Weights of a small transformer language model.
Architecture: learned positions, tied embeddings.
MLP neurons of a small language model. Each row is named by its layer, matrix (down: output weights) and neuron, and shows model dimensions 352-447. Each number is 128 + 32 x the weight over its row's rms, rounded and kept within 0 to 255. Numbers have three digits each.
A block is one neuron, or neurons of one layer that tend to fire together. After each block is what it responds to, as a language model described it from the Wikipedia text at the highest values.

L5.down64:154138150151222151093157141080180095120112122088116080133086189104115130116103100169156086157120107127156090104100145116049124118058143183115098128114129077133095116128083112168145091161114216133176197092078106147142146155067131087203108128159135128081094115166161114177173114151125136197
L5.down233:157129213129090166149054132141122136099157066120147142120086130114164133179113131094143085102109097153172114172092192117145065124074138136123154193118194144126122052168146138153053103116098149171115077130159120124139090097108153118120134079174052112131172129144135142096121062131134095148
L5.down1821:150104150126109122126190100160109136080077135128066100115111126163098155208106078104119166183130137137114112163109100106070174172143095144179137190115163064144168161066149124185082138095125123148122086083132128117124136107102158121092135147161123115167163052085196097124121155093121126122
L5.down1845:110102171130152118163137116149185159078151077164114095148115105152113109132134155101153156137090147177112074130116175115135131115144077095130124171093128118085116190088130151096099115178136158214126134133141068069078105084146151094131175136148127126113057112120139160137130116132109158167
Responds to: Preposition after event verbs. Mostly in or to right after a narrative verb (arrested in, captured in, taken to), plus first word-pieces of titles or names in lists.

L5.down689:148175111226132102117071172114121161095113057200163108135154172105137144125147093073097088079153123118144106157090049117143187167147180154086198144099118087122098168082152101124139143130149101155110114170142075150194148129076148155084147209100111067106129064081110144201100143130154127130
L5.down1718:128125176125045156120110121099140141171130109140136091129114114176130157144051118080077098094142090126105152171125127136146088072090138187080162132149148162114118156152128142081081113113152095184094145175129057148153143118117100098133156056179073162090115148138208152150095114163141138118
L5.down2087:128126117066117125190078145102149109095086096095063105125110140107147123217117143073087117134114107074113115124113160139124170128140108141146159131059101146159121053143120175105136113086102107160217162130159112137102099043087142076129093155153133152093134164113070104116187120101173161128
L5.down3015:124139153115097137151078082127084085127155132114135150133154120120161129187157087087086164150094145098153090129118130082088125176139107153145090170127202092114097125100179105143167143085161144133094130122109112184151098086108091160141121135155168136148117186158156076120092159107120124154
Responds to: Preposition "in" opening phrases. The word "in" (sometimes "In", "from", "as", "some") opening an adverbial phrase after a clause or verb, e.g. in 1943, in charge, in accordance.

L4.down1456:060196101058124157099181140083146134127170091124162143163086155173139106196061126106166170144199048114135148178129138147133138147072131108168110147088128194173195086115142105188125102079157128156106078146162141112095104144132102138099217179167121094134152091099111121123134142137164129142
L4.down3060:132101130110058093121099084119115195199155103084129140112144131095089152105105190139142112095097136148169220149129112099116113121161165127185162160100128131176125131099130116124202159108145107170179077068122143113075162157156092205121190174122116160085174106146120147068121232110044142161
Responds to: Article an, initial In. Mainly the article an mid-sentence (an appropriate, an alcoholic), plus sentence-initial In before years or months and an/in word pieces in names.

L4.down2598:097155109139112111128172132094121184151158097104167203123215179118136130146200108090133118139113154184061103197129084094127108089150140164114151099099084194084133137138160144136130153122211115143096097152127129135157185119160105134131182080135088038112113105127196163123095189089111186141
L4.down2772:144117119119170128137145085144135141165063143129119080167126058101097130096099163094163132118145150158141132117098075142113150134152151139163113115172177120181125114141125152194110092108134108105094076164138098199137094168148065121066110119161152177167132134092138158160145129137134160059
Responds to: Word "in". The word or prefix "in" in any position, mostly the preposition, as in "in order to", "in 2003", or titles like "In the Ghetto" and "Incomplete".

L3.down292:115114132143138090148115157101153116096129091135157123134121097138127118214088170166126117132132148163147084109113142123183129164103172103145139131120041096125177182169117136092160154114164129097141119098120191186099144127124120134078091112111108162108123134094114135098101124082134132144
L3.down1169:103157164146085174073100155138105120098163116155079133118099113135106127100141176200149148164072121150117087093134164130133110098118122122161136115139107115084135169128132138131160146091158043120104138132139104147171124165134100160126208113091188098109130163135136143189151097074145129128
L3.down1414:140107103140162165069122129074099105114142045122127139158097151160114158166063151150157161115165156166141081088153166150158096121153189158184126174145086140119154129117161111095149085120160101185133126150112168171146129074132070155040114121181169121143106192027088127170172163108120153128
L3.down1420:162183127192098111138137057106074185090124152101083084084128096155092146134089141129141075157136091158124149097128151113119114083140080069173114100129146152091133148096118110129149196133156153105106169137115123085123116071142111124122135094131093118147118211048122000118163121155091170191
L3.down2166:153100111116243175111132137108092135147087145148123148121100108164110115069149140192110141089204170167105117082151182145148086193092094107098124091077124151123121143157175096101132073129126174221123116172106194116156123133141110138095096119109095142119090153091125088108112093066157107119
L3.down2348:180179141107132113123229178094127132129126198080146104156153137154146177072082099164159107107166101108141158091061146125158060128176114130109157136110112080173164149154057121105095179125185147120136167085165178191133156098130150113150153126105098098136175159100140074104101118121098144127
L3.down2731:121088206128165160142107167151100148123123123151148167085150167125127083100160170099158147146135126159154132144103099137126088116139166165154101100075112142144156165096175170129128126164070111098116167071156133100135151174130100065103138154139105132114116125116114177093133084191086139126
L3.down2757:103142185105119123165149114104093098156078052128120142173138129117171186085106121158145113132063115096178114131126152148202152093157124114136094123184199167176165092173117184125074074132082168179110181127099157107174141117167105165116111066108087159123118164119085176100186161090145120139
Responds to: Noun-phrase openers. Determiners and pre-noun adjectives that open a new noun phrase before its noun, such as a, this, another, or second and new after a.

L5.down463:158125117105146116101121113116132135115089141186070119138095119099102116133111177157185122096173141171082167178217153107077168140101105106160153119132147125160104169145114117073163081118100139078159099173139166205160151142129111164133118108113167160053091079106113125076148093112143115132
L5.down1826:157175083138111086130109141065139148108094120117158162092133145114162182128142145131160171108194040051105123113195078142151169068078131096147150123181120077161128100091117098125107152105156173103124171185096131114066106189120129187128169145076163131101137113141110170121157139174173141091
L5.down2666:076123084166144132159122151101117173130149151178116161129128155140157083134107168178144139111145153111118093124087168160092143214137145129102092090177108142126099127144096127129126078097113123127196086155146129120125186122170089123116144135080142128132135061147127082166114156164138126174
L5.down2965:097122116145158167099125156128139112128110157155139147138102161147098106166081102141167113163198119153182159102143074144138112175116073175147169100114150170112122149138132105182097106174178176154195161196178108110145151103126169135151155126109181087147125157113169140115134208122087077137
Responds to: Final digit of numbers. The last digit of multi-digit numbers, mostly comma-grouped counts in tables (votes, attendance, statistics), e.g. 6,12(3), 8,35(8), 4,14(2).

L5.down89:175142063179130143135177146068096164113136099161108146097088183109095147162113151146135138105126160150142158160143158110140122170175156116103113099135155186122155122133145178092125106129148167123167092114095097173134094090110121152087141117115100129159103137148114138086143060144092124217
L5.down425:105091084186152098144078137117118212109107122113084128143137092128112105141139094113131144125115109134115135058190135132147110143159125080033169092176125128131142112101139143158168170125150104096157148150182185152172075134056113131183182165082108118117121118147135142084144115144154104050
L5.down732:086117103121131160127095093077156112126172101135108175147170066084106106167112132111158161098119084169154131118109059148116140107158193015099150166093088115109127070099139079120187115166098123162150128117153184143146098183106169062200089138132154156111149158138118110137114095121168117178
L5.down1907:165161121081126105133159140085117124163130093147158136133111165123078097151060132138153152113138168143142143123124137131090088096128112118108138145122137158220154065140117119142124081095118096190125076104135119089129148085136108133156108084094153185127100107108122135172144157064078122184
Responds to: Digits in measured quantities. Leading or middle digits of quantities, and the space just before them, in factual measurements and counts, such as 16'3'0 kg, about '1'0–12 mm, approximately ' '300.

L3.down68:163112109138087167146096165155128091110091157116181194145097099065171110129147095114158090155074119095112106113114140136103125120067125097130130184141113093126093155104134115119133084169124149129096085086142102149153173167175104100157132111115076143131110099083115145129102192160127092138
L3.down1583:129095105119114110109191138211082165067081121141145169146160165146132161134153115120120108139119099148158174168177134121070047142124109150090173091091072077146143121090133053165150145142155092110131130162140153115123122151170129084162180104090101115107131170193203102090095098166083124098
L3.down2325:095140140187032144151124169101082098175138150167111156160097140137102125118112121178079134132100145131118155146124104234105134103111158148093138167147133080143197109112140142107104118128077125152078098149155054133075083114101137178161125174148123194164176072148156147124078154164120132102
L3.down2626:194132117148090106097091040047134102097141125144136159156092197153147091130185129149183138121143115137137099150073111173064174095203149137095127102121095074138116127138155069134110135091117151136135204105134096206116163154198115129168121123139107108099127101138083145132113149148134126076
L3.down2846:099089145146006143120145148134145094187151167118098125106112124143140122155223101141068143121113148101140138152130114145107164130168120118078099103113163091148134128117097144219146134156115118092097135134157133110119135143099084165159123146096092065161074131081074145144121131084167135120
L3.down2869:104149166079135150106106165174119201153085148177133153084126196163170131135119113126113112161133159151163108122105141132136110195142080129109089099129153128120231153137125131176094142181103131159092161063155145119077106187127117132100061195117102132166100129113152136113106118134157061150
L3.down2887:116163181121087153095128150128100111089104115145140105117151157110162163165167108125176133067103118120138125149087137093181092089134184084140184125091093142155095136109096136144130132138111092107059131148094096106163134143115103171210175105171109127151150122099131119101146162119094108124
L3.down3017:131146076168051088117105111133094139213120130142128106099142140091153162120129058142134133097145075172086158092140110126159099109188142101039087143138172121109085148143115168136114153157139120120122131161159107128101176166127182116135159165168097181079082173113113089087121111148159133128
Responds to: Noun-pair coordinating "and". Mostly "and" (sometimes "/", "or", a comma, "of") right after a plural noun joining paired nouns, as in traditions and customs, Signs and symptoms.

L3.down876:196142201135094075139088195114116102125176155131181156206137126136093114150137112095107168211148223140134125150122121174133180133127122154117168085113133101081166140071142122168053150143186153101143089157112142152125099153054109175165133102139143135097115074110124142119130129137147144117
L3.down1030:140108173138089114109141110163109134123125109107114121098130142199153137161138056138109154170160086156127159115160149135113065099117132190146180144126200175106155129151082122101096163126105127071136197178116159143148159107109117119110112097120168107159147192133152118147143111115092154158
L3.down1167:143146158126153164156092128049142070083157089104157134131129120113124153136173110080153124115123147129158164170121119123133125161138094145121107071138136113125122112054175198123138111102126166072114176124186147132131112108075162173116063083140131161122106161087139131162164186118118131105
L3.down1851:131104134107126125087156105110131115177132159159067122111153154120126075120140097128111147135147138120104075138105154131128141172120150110088129105122174128133140044155063075146088100119088141115087140124167155146117124161045097122101152149129119136145047166124105113148058189100135159185
L3.down1987:131152130145196120144179114125095135142106094127099139136138144158137102070105166169129139159129120156052089166111090116100195113168130075130121121170135091081103136108115185170128079101129159157138085172134110089175070101127070067117095070117134163125115113125072146128147156090177085099
L3.down2203:130120138127183109145153095114163130157135165101137132059090182096115179074097151142140188139185130153115115158154113127145111129180157166156127081120124108133122124111100123143150109153168145090107113187124125142131083102113111140132188097152112125118152169126079133168111138129110093066
L3.down2400:159151074142159118103136148138096156202076108121139114116095077099112177150091155113100144137115107092065135153152122117139113121111100176130135129096170137120153060150126143165146093118087102116065177160129115134137146134169126122099104232087121160145114142133094094094147126137116124158
L3.down2451:113101113144090151151123163149148149137118136123112130163138109102143097181091073158132166148122111117097150133127108192149080154144084169133134160105134208164115177083150144120118160111187195120125096129118153117124122162091178092124163087130113081176127125097208174129120131107132116156
Responds to: Source-citing prepositions. Prepositions, mostly in, of, on, that bring in a source or score in reviews and bios: wrote in, out of 5, 5% of, 100% on.

L5.down647:117143108110085163091172150117146160137092116138126116129142120121158068078141136058137158128123037120123139151082146131115117135163099134144071130136143136166159084124123174150183131154133086147138111133074160147119180187133129138108155161161114190154151007164112155137166089149131172129
L5.down1729:133158147160173127096107135153131100143118131072146084189114061120108127149130074097077093138126123160095131094136118124162129147148130095138087117159129119108060164079083179121155153120129124115186161065133107051102179206126126180144145117112103105119108150098155156079174138113115115132
L5.down2412:120070111107131118135110156111139175116146102113125195152039103120066104143122092128077104021136121126140150139163103111160164139102107105150127116145166216128059174168104180164140128103171116113084131119104085142122106114108068194136106109133118105170129172107164146126121173113114135122
L5.down2543:066106081097182111183144143124118117121179128100143119112118075172092128090161120085126135143156166119177154115124175119136096153141073122127140110109167133114133167138150125076145086147166168130168123164176139096103096120150093152117146132147095135107106073157135186173184074106106098132
Responds to: Indefinite article "an". Mostly the article "an" (or "An") mid-sentence before a noun phrase; weaker on en dashes in year ranges (1920–1921) and first-name pieces in lists.

L5.down820:135127125133169115159158111095155161113091105146137149145172149109123110087132097179168136118199119098091098148165067125129107114078170089095048192137130124083141251145098164147088105136184145115153158123098170110145115114115159139149113141183122110145114109131151108134136045176132151150
L5.down1499:105110087193098145125132143147196132185156160090133128061104155158157132138143129129167124117112062128110189129072166141101097133106147207118153136103139148153142195138114147104067138132141092094141160160064140130075110130134171176134110146155073099139124129132153199201127121133057138134
L5.down1719:129092134145164123085118076153166151154117112105153116109156197089134139122142093131153132132111090105140092117131143134085150085068100168106126101131162135102128103121066172115142135166109105092126132161086116199110138150101140154128106082181125102154083158133150091155103143136176149122
L5.down2000:153133145143125131119140109163096143149103110122100092129105138134113157144111101147178088171116086116123136107138170091107130166142089122129141170129092081117124088167120151138113129126144182081142106146183115140097118094154177090109161102164124124126174131162171108158097118095124096095
Responds to: Subject name endings. Final piece of a person's surname or name standing as sentence subject before a verb in biographies, e.g. Balderson made, Fasano posted, Presley's.

L3.down17:092148122174171144101164149121137143055149105133140110172110169099154084128148156156175102124145128091154126101121180063122121118125142145065129071151141150118183177139072133104081143106097066115133128127140163175140190123094120090163111144196135167151171125120164165137142032081159068103
L3.down179:108142109134203062175116128146171097141167083108157168101179094124170130138094189128081137139131116135181117158149095136147165142141069120137130137145167106110088182087209110126157095104163119138100060131126082124115093139120075078137140125152165088132159065111164108106066063089133130112
L3.down295:109129140062167144149093099142152152104190115119116122118106116140148182136046144141157111158112127188155078175140143132130147078156114135092161103129155099147118074064180118087182075118115073156120165097164108111065047171122125129130131155098131106125134110162144102098132128070124174158
L3.down918:121131122109201106184113091110135115130104119136127128155110124110164106186127120104176151125167143084149117088160157141117172165186145104072116159139184092108142105121098118149110085029161130189117144130086063145068168107146141098101111102176125134150128187166138129115114138110072126089
L3.down1353:133138149137108078099116175146098105177145059161088091106125127154067118141109143094081083127129130103135117076167131156162157136093153084129129128076112198098095135147147152131151113097095076185101142182106110186119082119099090091196098144086127108141082132112138060110138161122135106145
L3.down2023:146148100138137115159073137151059178156118167164108139090090185114090076166134146198136144118143165121123139134103086222077136060095136152121113162155086100106118116103147116196128119147134077097133126128162148133058094111114128106067110145117091115134087097135163115137144132136130158149
L3.down2654:130163131162151049104116091136105159195149079123080108080136186110144106123136070138134105106147130155108128153143151106139162089130108080064141084138193167164053122118119144089105100079143175173140157150118065136201068138097106155151142103129119130114098097175144098143154164102091069138
L3.down2954:155151122088121113092111111135128149131140105104137128095124090095097094166094150167111103132123096097152073170148106141049146094158153109167110070112109162171136121140115164105165106141111106124052153137097162196085117109087113186129133104159040148139115126116159086072141140163129135104
Responds to: Multiword preposition completions. The second word of fixed phrases opening a clause, mostly to after According, Due, In addition, Prior, Owing, plus of in Much of.

L4.down297:120181131116119086103122156154209134159109178134083160145088140108101128126192085145086137100145105147147126150149171142102147107127104180096133110138120158135148150110116135091171144141167162142150114129152098092191134138111094145155184088155150153134079169137047147093194124080104092104
L4.down1492:158127088060165095102156166121163127130120126113165160086102152129070159100166183125100082105095079136091113090163144084134187134081099115159087122109125161134162115161161181116150126129133134116068086131120138141108149168167114146183108118079160173097083142186053133094137159076109194162
Responds to: Token starts after punctuation. The first piece of a word, number or aside right after a separator: opening parentheses, spaces before numbers, initial capitals after quotes or hyphens (Post-MLB, 'Maldoon', 1591–1592).

L3.down331:093136125170128159140134087143171056205078177147144100102089119123137109131088158129165110155113120121129141095170117097032136119113179223152135151105143166100143113107089056150113105105145146163134109065148075075130086085114141159086126083049141210150111155094093087106137108134061121026
L3.down476:118086075102075090115145153076079115145090132179119073080169121098176080148104152146141170164145111119159121141131148090172121079117126122132133050167084062156112122144139164163177104206120186150094136112195133186151098107128096101128107141109166159134119109229159145146133187116144127096
L3.down932:173151145069113147138148119107121135084200135169085121165158127145130141154179154167092109162079091197187120110122147091127104112113144081126141133111090135054109110133126169176123119162123085063159207137115096136133138124109115072135173154117117108136077101092185204149084129135132152111
L3.down1069:120121184105072140127118084107124155141136069134142162119142162192089085146140147161127131176104143101120115109090104089150091141172085120113122130164090143111162141133161095153132120121090053121119159087117124110130134117135129162121162087105077144096108177170078113143148197161123128207
L3.down1815:140127149109144171111120125121109079139154129175199149141128188091134161085126114143091118099093122130183097176091113080102165179180144158132123146175092065099133097114119112171088137140177188099099129097154149239083153153072174140105077143165075128114154113045143105168176137104195088123
L3.down1857:169143176109047125154152153137088109168120148172124099141164152118111163148147114145122121131114175144072142150151166134157092183095164117071092143131132071133096183103131143159126113146113120111163129096173121163180156114123125134079120141117160171148108096146128120112147101146135159102
L3.down1876:105142112152125123115206114115092181124132095121134141131142161093111052162158098133097116096158134053141119123097107106124107167213083087113120102078049167138107129093131143102085084112110137111099112170126176171111121115141102110150125165116182120137115135089168126190125152139153132117
L3.down2220:162107115189054130105151138121105128151156129137099144094075167136119122180100173119083133167130142113146161137161171120120146143127154078151065126143079109100139128111123086214116105113081125095192115098115146116090111116164096109154149089077125080118127138163085103215099166011206117072
Responds to: Locative/temporal prepositions after participles. Prepositions such as in, on, over, at that begin a time, place or topic phrase after a verb or noun, especially "held in/on", "set in", "focused on".

L4.down1698:137125112107155109107169125128174142178155178151139124100180067145132149145119148148136082124136152155129088106120108101120067123120139078117091158114146129089131060169156166129138151132079175099104152122076117110121162104120087165135154145115108105084111142108172093111126125212151119146
L4.down2856:101101155119153122148160150142105112103139081174147104050153113178119118132190060168180158135071126127152132121130141146135132131113173174100109148132079127124101111133121171172136110149132116104160130159117120127061150155100150109026181083085163077163150106107181070162068164094171087111
Responds to: Before a quantity. Function words and table separators directly before an upcoming number or amount, such as "grow to", "up to", "there were", "length of", "as of".

L3.down342:097217152119115116102154132107106124125099163193099098093205114170157133148105076109089144104127138192133117139144135088116165136057149161089112102194182139140138132122156117121171118162106121113143144104137095141126161071109159122180157120170084086136110152118186117159047122069122105148
L3.down471:090143149076166192101112102152146116097097155171133111165124061148150112148087154129174153094116166175184094099193143133133133144119124082066197117147078098129161099125096150147074117133124102120157099142077118141106123105162113123135083154101087166100109127129115156114102000084077161132
L3.down695:092081154130139107140145159087162127137145143178176147098128115142083142112157147128102159121178148091075104128122169156090163102077125041067135108093079094082098116137152183190120043144148130125166145138122137050165109145124122131058146086070119157138106141101076128158125149120174083100
L3.down750:130169158112144109167155176125143152131110071080135166153031108060108104149130128127129120105100135109069189110219126136152122161192091107157079083117138116094118074095162200147125164108129225095145115141148152106136169109142132136119146128139132131130078100167130201173119097139113113145
L3.down1308:103106117123143063157105154103139123112151143112163157136119153165150093157101139100141110120120171088044106115168136141192058155086153145135035065103083145092111122119128105160153085078128145149144139071088117156129186181101152152103049112043152176150076148127188088125120118083163139114
L3.down1878:103125137155057131149138132067155102148165098172137113131150127130138134135145129119102117085093139109145108143126134119173130130092090159139144068095128155080165167104107172166133112096075127146170127142109160075122094117209173155151111141101195160167084163156129135141109127074132125110
L3.down2322:102131077139132149107110106145085155082166125094181105101110146132141147197144119170140045118174139131125051123154108157148083129119156107185112158176136156097171131039147139099132090133137123215136093091115108146113132092117112170142145118128134136121111127157149107080104140111141141049
L3.down2826:123154131106184115134135045063120153145130110133150035081109180137157077153094168118159107118127183091142142127134130093142134156142124134168116109109156138149126091107135159167099137108094100120138121105114141135148086166160133164095141121122097107084110139097100028175139155096185112060
Responds to: Start after open bracket. First token right after an opening parenthesis or quote mark, often the initial letter of an acronym, as in (NIDRR), (NEC), "Munchkin".

L5.down167:132097111162209087087117121135110090134099111160130104087056093110118119164124107136138140065101141156185101187135142128150098137138132081193126070157109170186131182069157102089111077099102157156129054114089174138079143093193168132105141110134172086106091166069131134146069125127173128107
L5.down174:113120115087179143188098118165133125133079135057132124124129092145143156108139201122127051141154180102120144070092191131115179060101119112107143115180104123102131116136061140124119121088154174171102048136102127168159070099130159088122070108123149100155120127116059137141142105079110218096
L5.down776:170177117122174143133142132107139096143135100109138157104144120099158196151162149200112098082158149120083127153112137131113133100088130154138081096200143122124174098183089128079102117157116146133143098114056141225127103112170135090112088130204122127151092106085147146119133151088129165144
L5.down2190:137080099162232174060148164158098177126155125176136134157187142174150125135134141191140140138117113092092123147164144139151055159177129116120097105098162126107145154146128150079103109156190164115182095154092137117124107143132091166145122148112174108108125151112092094128112063112079084130
Responds to: Indefinite article "a". The word "a"/"A" as the indefinite article in any position, and rarely an initial "A" in names, such as a species, A number, Aage.

L4.down2070:137178103122142105140125123111138078125134159085158108147068127046129100118163152106155162108188161139108144117155106127140174182220135169155115097144115123110137148049171099149102169223146181122157108164191111126143132087193153126132139128094146113112142150110077071090129136105105128093
L4.down2571:119173146124129136148116098108163083155126125142091139141093141087142113108106100090132122077123135120082155099125100142151149107122184144123117130171111123099094118148064087143101094153186170100159130104123157095130146128105120108152168124106169142121076126135119124097094147060101128169
Responds to: Digits in long numbers. Single digit tokens deep inside multi-digit numbers, usually the last digit, as in coordinates 50.4611'2'8, attendance 3,13'1', ISBNs and IDs.

L5.down11:121108136077015115168144125157119169124098112130143129121092117171149094108170163102130133156105168133140172171162124141155160127159132126081183104129178157081094119127144130141129094146103155071143086090118080147087131131145114059195166128136149119117135158146135144137120136118149098123
L5.down1541:129155077133093054096073155132117124083168136157077132098139104100117164090178095125163124096072145179135183152104122148164113106164147134120156090138152106117144175152104116189107109100062131151078106135164133162106132149123097127137138157093036135147179156107177142090144207187134157050
L5.down2811:132146103180016102139134132164088124159152069106131123137159204110143147132125132113164103137102101103099088139096162112111141101138134116119113141133133128111115135143191120103161132119178142162154140143187102144143117135146137162147152141074200121151103124144082159133128161174207173085
L5.down2909:165144123157108173080163161097109038117103136130100107131110158123092135159107145062139114125166129123144133069102174187083162166134135098132085149082117102132158172145192149181108129109168120094115113133189120127077083178100189116146096157148154098021052099171121130105200137101163115170
Responds to: Descriptive list connectors. Conjunctions and commas joining descriptive adjectives or phrases in a series, e.g. "uniform and widely shared", "morass, with", "tastes and".

L3.down453:156133145102125102175072098122137097135134093121138118138166115121129121088103150143119113168181124146082167134141091141094085138110199107128166091068154124096237174101134095163154109126125064170106161152075148114127093100153096102167164134134140105110090119129097089107151082099120094179
L3.down1264:234132155147103145097085099154120121119108130145193124098142114131153132121124124127146143072179140093147121129071108120128209177125139130116178184151137137172097147103144113106139100145170150180110149140138106166130166116154086141133169139140121059136058084080162108074121112081173161161
L3.down1277:167136170112174174116151109125108055094093131112110149112127133111138134107134148181163117148114109112108190066116150081086164144132139160110173165094134174148163089099106151153083210103098134187124072127125168125093101165171080067107162148069101136127106106080187125100118093085138113102
L3.down1501:098153098160073081146152148100135069129088158104116153110110091135126135139110161141090185161124100096145114145126104115172148094118100140134097107098113092148123060138143119125114156085145138176115097125124106132126095121180174180121091124130123149150145089113130169187121080135123159113
L3.down1633:065153148091103097128121216055147093134072132132146128100143145056161119113138099137140132111145103141145082120129105163132119148068126144105106129052126139144082131115107119125139154154141142133157063103134111133112193153134136120106181150128116100096116139134125132163146081101094111133
L3.down1903:143167095114093113149135090115127114127132091126158079100105125140088123120120127112184126119132067140150159102108046117144157079126150141125092150076164074180124108131115158120132118114161099225106074106138103131169155106129164117115085119098152154114140131103192146160120071157140123130
L3.down2041:194144148128055143147094102119108103118134156106118110093143088135138163184108111108096161116134111106199109157142187141147136090145117094071174165130132152148060064160144140075141084196100160125189203132189123119175112126130106116036193142128131114137148156066139121139159099064156139140
L3.down3068:194134083108103145079094129120053122129111145115156158099155102125160136142115176136167162087184110087135165099168122130128161159181090120177127131179144130149174147159092171119054147118187098189183084119166163120139101164141118140139174143187157109117165119156122089106061097130164127168
Responds to: Digits after separators. Single digits right after a decimal point, thousands comma, colon or dash inside numbers, mostly in tables, e.g. 3.7, 9,994, 3:26.

L3.down72:109154077094070075154129142159122118144106139111128124107197122165103130172123084115133078135138119153160168103183121124058149135144123155124099143090141131092154090182148108117084116171098135164155121100103127169147091133212180125123151092133143160136114066117179131095151154154123076119
L3.down493:115105093164113109115186109090130075142156138106187075084175124077144106127066067155112127175108111098170096128128112171096138148141096153152130121070171155138155151105131117074144095070113138126106165066108119209151147151191134117139125124112116169145210141153129125204156146176100110120
L3.down900:103097107138084109134107183070121105105107149155136120135116113173091137201135178118191139063122149145142137081067138152100106187135104109113116099151139112122111160073154158191126140174091122073129097114164133123137154139161115160177123150100179115147152147119151139076120185125063144163
L3.down1782:134141114171200133132110101074112152158129171133171130082070143139105158131144184134151087160168129105136140115098103131113199113082031136104094155171095130169131153110144078133076113122047120102126080137150138110089121081125110202179177052151186096106088151133115074081101139150116153108
L3.down2379:074127126100119129180142089145165103124099096156073123131140120140116139139083137134149152106104197173117121105113139117139181116108125078187106126125091099155028187139159097100084099117140167101197230134104106141147123093129115125116140112206108121133167188078196124152138139158108122113
L3.down2547:092140178098157123070089025092133118191093138160075089121130128130114086127147117121110124140156131141151185172107099119067150092142182131102196103120180213136155101109097096164079067114110139125147148140133130135121098132147164149090132132090118145113103136162136145159117175097178058120
L3.down2748:078115095109115128157172112125088177111158078080124158146127177175143144150101108095169205151091145093133127155124170157089154104115077122094145124122069110110079074191073130138158127127176074137158101138191141138132049135152120183139176124069190108169135148196112160121145113134114159116
L3.down2820:084146141078114175168119106137114148119155125134131071146140128094100142174139123150138137135138141135143144069148144124099162127108131041131140092121097061117200085119100126131167168121132074163091078108163146090106150144185126145144153165091153101103130143153174128108100152133059178148
Responds to: Final digits of numbers. Last digit of a multi-digit or decimal number, usually in table cells of election results, census or sports stats, e.g. 29.1|4, 19,77|9, +3.7|3%.

L4.down1318:062154134141072107113165104122141182153140188095108140162148166185197129115104065105174089131131157097083116161098113077084153151133135085077164154121120072139126125165156139179063146069139187125136127105149062111083119161099135109073092129153132112137097152069130131136131221104096112148
L4.down1774:132176157113129091096166064134102129153122108156152093188128106125149188128084146117132116059092093185145145206105108142145136100141152149061147137176098043117135179108159166180135179159132158112121098144141194170125122086048103117106175097147174186158100161103146120165109136129109149105
Responds to: Location and time prepositions. Prepositions, mostly "in", that introduce a place or date, as in born in, headquartered in, taken to, or sentence-initial "In 1840".

L4.down1828:161141131090229155179128184161118135155147081144135140114175162077172150130083139140131193142062117107073082146141153100107125100111102169138110160132117061125119157151116112074174082098070149135086149158187121142167113071138184146171123173148084099052142163140117117171136191087092107127
L4.down2615:197109128087206151132150142127144101098103122114103114093131186109169154140113147145164088126138175133072129136120163131146127079088095114166094083188105112143123134145122098092075132157140173098078048118122146141100089073168200086123122157105137107107120151106115083104138131089094165121
Responds to: Indefinite article a. The article a starting a noun phrase right after a preposition or verb in running prose, as in lived in a, worked at a, was a.

L4.down1043:187172143147137094122099072135171107130175104171161158208092108081106114188126206129162176124122114150128136117186137170088126153111135174083211159115126082171144146095121113096185109128157184164138148153089125138106151071147121075140138161144124111131163095131135114141110107124128153099
L4.down1577:082163125144108123138125112122158113140145108146161174101114108103097166208128074088145128135137181100163079152142136121129148118109166137170108176200137150091177182049163112119165180124099135107127138132105064194214148117129123162125142109075188225089096092076123131121159184160163151112
Responds to: Coordinating conjunction "and". Mostly "and" (sometimes "or", commas, "|") joining a noun phrase to a second item, as in supplier and customer, fire and water.

L3.down377:183117160136170098127124102087154140134181157102132151152120152155144063125134095117120132111143169100159129134120038131159075091144124104064151185172146137094035128152125171082130096132132122103113117132121117101113098079138153135137119119192140099195149165131103119128142132102085091104
L3.down745:122089129121119099151087083104140142143138118050132142110148116091166164191176089106154103066120115140106078084120104116141188148123159169132109132112152118101087107094123158112074107184096188150114095142141133087085151183181106132098162097072101125159098112127108087065117179116163078164
L3.down956:152155126136185174132116136101129157090151083110154152166136139199117090146137103105101138089156096064129136125106139108135167132127146132091118161171144128162129149127129112123107113153126119167165095089196131140119117122120087190130167152119124161176121013118116153126114095176095103162
L3.down1125:134157120157163130169173188115112170095162144081171141132090178087103119124139128095078156143155119064146128092124131123141158082140128132157129105091089173107118091163120184127151072163078136160121095128123152162119156208137149172117151128129090150203109136129144098152100155118142104087
L3.down1265:139113157121161182176108131190137130119112138096116112114105088122158111120138155153099150143100140113119145116126115131106105110152151111119165070094134164145149078158146119124130105115133109120154090076109099129179142166177099092124112145121119094134175088137119157075144046169129070153
L3.down1457:065149125152092089066119111109089159140220095030167115201093179136117103127089106122129144109196110127148122065209025157184125088042153127179110151167149106128096146114116179148177096095156139167095159136163117099141113147182087227147150131145125114134123143175113139139128109116092132158
L3.down1847:116077125133136104142106111141140074097052181091130136046133136108103120152121089115131144180147122127139094174141164162120113132185142106102143184135173088092118085164129133119105098093094154058130179197045158117086105113160165107080109099118149112098087143183103096149212080129167140148
L3.down2058:178110094131047085116147136094152130152125094082156090144149110143074130171132200105113125101150062166151129123112081115145116159171063186152102126096127114150123151067092082100086129186104204097175070109146132114107151146065153124084106137146082177168144112126123119111083125111122142148
Responds to: Modifier slot before noun. Determiners and pre-noun modifiers opening a noun phrase, especially an, plus first, most, ordinal-number spaces, and opening quotes, e.g. an upbeat, the 22nd.

L4.down211:122141131130121112130169151078133156050150041187085082105081098109175158136088108117104099158113159116102129128074138150091106141156120115090148133170095113108150114140134181143131177166145173101151142089148155087087077164131134102103122105159167160138114126147106106116144076126123106091
L4.down1747:121169101129142073137143141086119135105094105220114118104180099100119149106130164135141103134152180111064128083122115144125135122146124114150067136170110160131197174125135148130147146161103106094106164143148154119111119109171134120148141103159139101084108109096089066090143117166117113085
Responds to: Leading digit of numbers. The first digit of a multi-digit number after a space, hyphen or dash, in years, ISBNs, scores and table figures, e.g. 1873, 978-1, 30–10.